{"d_mlp": 704, "init_std_up": 0.0382, "beta1": 0.9, "grad_clip": 2.0, "dataset": "wikipedia_en"}
MLP neurons of a small language model. Each row is named by its layer, matrix (down: output weights) and neuron, and shows model dimensions 80-207. Each number is 500 + 40 x the weight over its row's rms, rounded and kept within 0 to 999. Numbers have three digits each. A neuron's up and down rows have the sign that makes its largest values positive.
Before each neuron's rows, "raises" lists the tokens whose logits its output raises most directly, leaving later layers aside.

raises: "00", "000", "20", "19", "202"
L7.down509:495576574477469474487500517430441557537470437497507504552548445415528453509437486497555498481504473459484460544534482483491452497566515504514567474514495530459542503555473512528528521479416575455491482545548572423479502538423468461538492465517415486503454515494493549516516513517519546525505482561504538493447520510496528489491530477503532437502489519482522484512596471503436543476502

raises: "re", "se", "res", "ement", "ret"
L12.down254:562593428481580550445511470527497495491510570494487500535511559506516523535520470519502462498476503511546457442525477545587484498550495556462400563453520538494507505457532478486541480528487515492509539550494442494566486464427524450520534469485480528482550551489445463505511489506529407538445516535520445521450502554499496486513511525410423493491564569448510454468566442497435556598511

raises: "s)", "),", ");", ")", ")."
L12.down453:497480431510519470485557472472454561390439539447503498509462450504403534462561515535473463493474492462547553476522482485530502521454443474485569472428497550507501469479541511518458519542500402511510519438460477486479531490507527492415475439530575509513479543484506519476536476487526546466492537515523537538499476511498405503485479550446497499499464490541501448576446527482602547450479

raises: "o", "ues", "ue", "o.", "o,"
L11.down21:543523394484438489597506513480454531494457499535433487471520441448511504466526492500474464464528487476566599500460570546517475519498457554505532453480502450478526496459455474528487492513460481500516449458552459506548530490544503445468553501415538465511543538541522518522573513470500510456434526419546505504552447568540547454500470497536462420539531502466497520485479470465389469483530

raises: "ris", " she", "ry", " her", " She"
L12.down101:554457488583521565499513607464446473479477498476475477431493531510475522449561461534494468546425511469468502499574522501460440539424497529495514503559440514483453492424449525511546540553482456509512527465490586454465490476496548441464584507549517429487495510563470578493517456502537536523572538491522533453522459429478420517526546539516575562492547519478511565591482474527521490478481

raises: "ia", "i", "ia,", "ies", "ie"
L9.down404:494489439491475533438523507460534492498503494566527429556564539464555523515487503535498526513420490526406414514474528555543493468538480500447477568435522552475541530502609503457517455430508535557593430514510443490501561459454494481479491509520466420542494531464554498460489399563454507522509502487554550524497524490500542560484435598459432535523413538522500452590541499469416561472464

raises: "age", "ages", "aged", "ag", "enc"
L10.down218:542508556515501495498546474495535497583461572427473485508426499541495509544547470517551524532503477501523473545439547558515564479520510528597515463427508537493478494458487524483543497575495504480477477500460446476552568515530557472498442482517480525492492499490415456482497519466557525574533525496493513529473563477415521505501518438575488416487519510571504524541510453509476521477504

raises: " song", " album", " game", " play", " Play"
L11.down574:528516550473447466458476492440483482460503494420451478469543382559341518552518526537447575533484554514554543460508538472537476497502455498466447518496433488456469537532490489471500461457504494463471501506483483559565466487453469511476399503525439504470486488471480495474531430511447479478552563485437554530463396587491457486513507460509550503481532463516448555554525598523429485548485

raises: "ished", "age", "ages", "ies", "ish"
L10.down425:460511495542495566498507484515454465534481570505491563500555565380511530477559554454459506516410507506502477480496509501590551488538447497464544529467568576611482566509514463527528514550520502574463511581511583456590471453475509438463539475552539485502513482539475568546483469465494613474445426560570541466464522484462518587508500500555487410457477510472529490487554507453444454476552

raises: "000", "20", "00", "19", "stem"
L8.down569:518608580462474480536560508446442519505489459477504510540514479423483441438444493524567512523513447497473420538513516458511464547540526497442573514466495496480515533512510487503469465480478515518518465490514442481472498570485492479528554479462443531478472487470482506449572506489532580521500478535464532469461438527540498533398456486478579534429528524526515514398541507455586509518472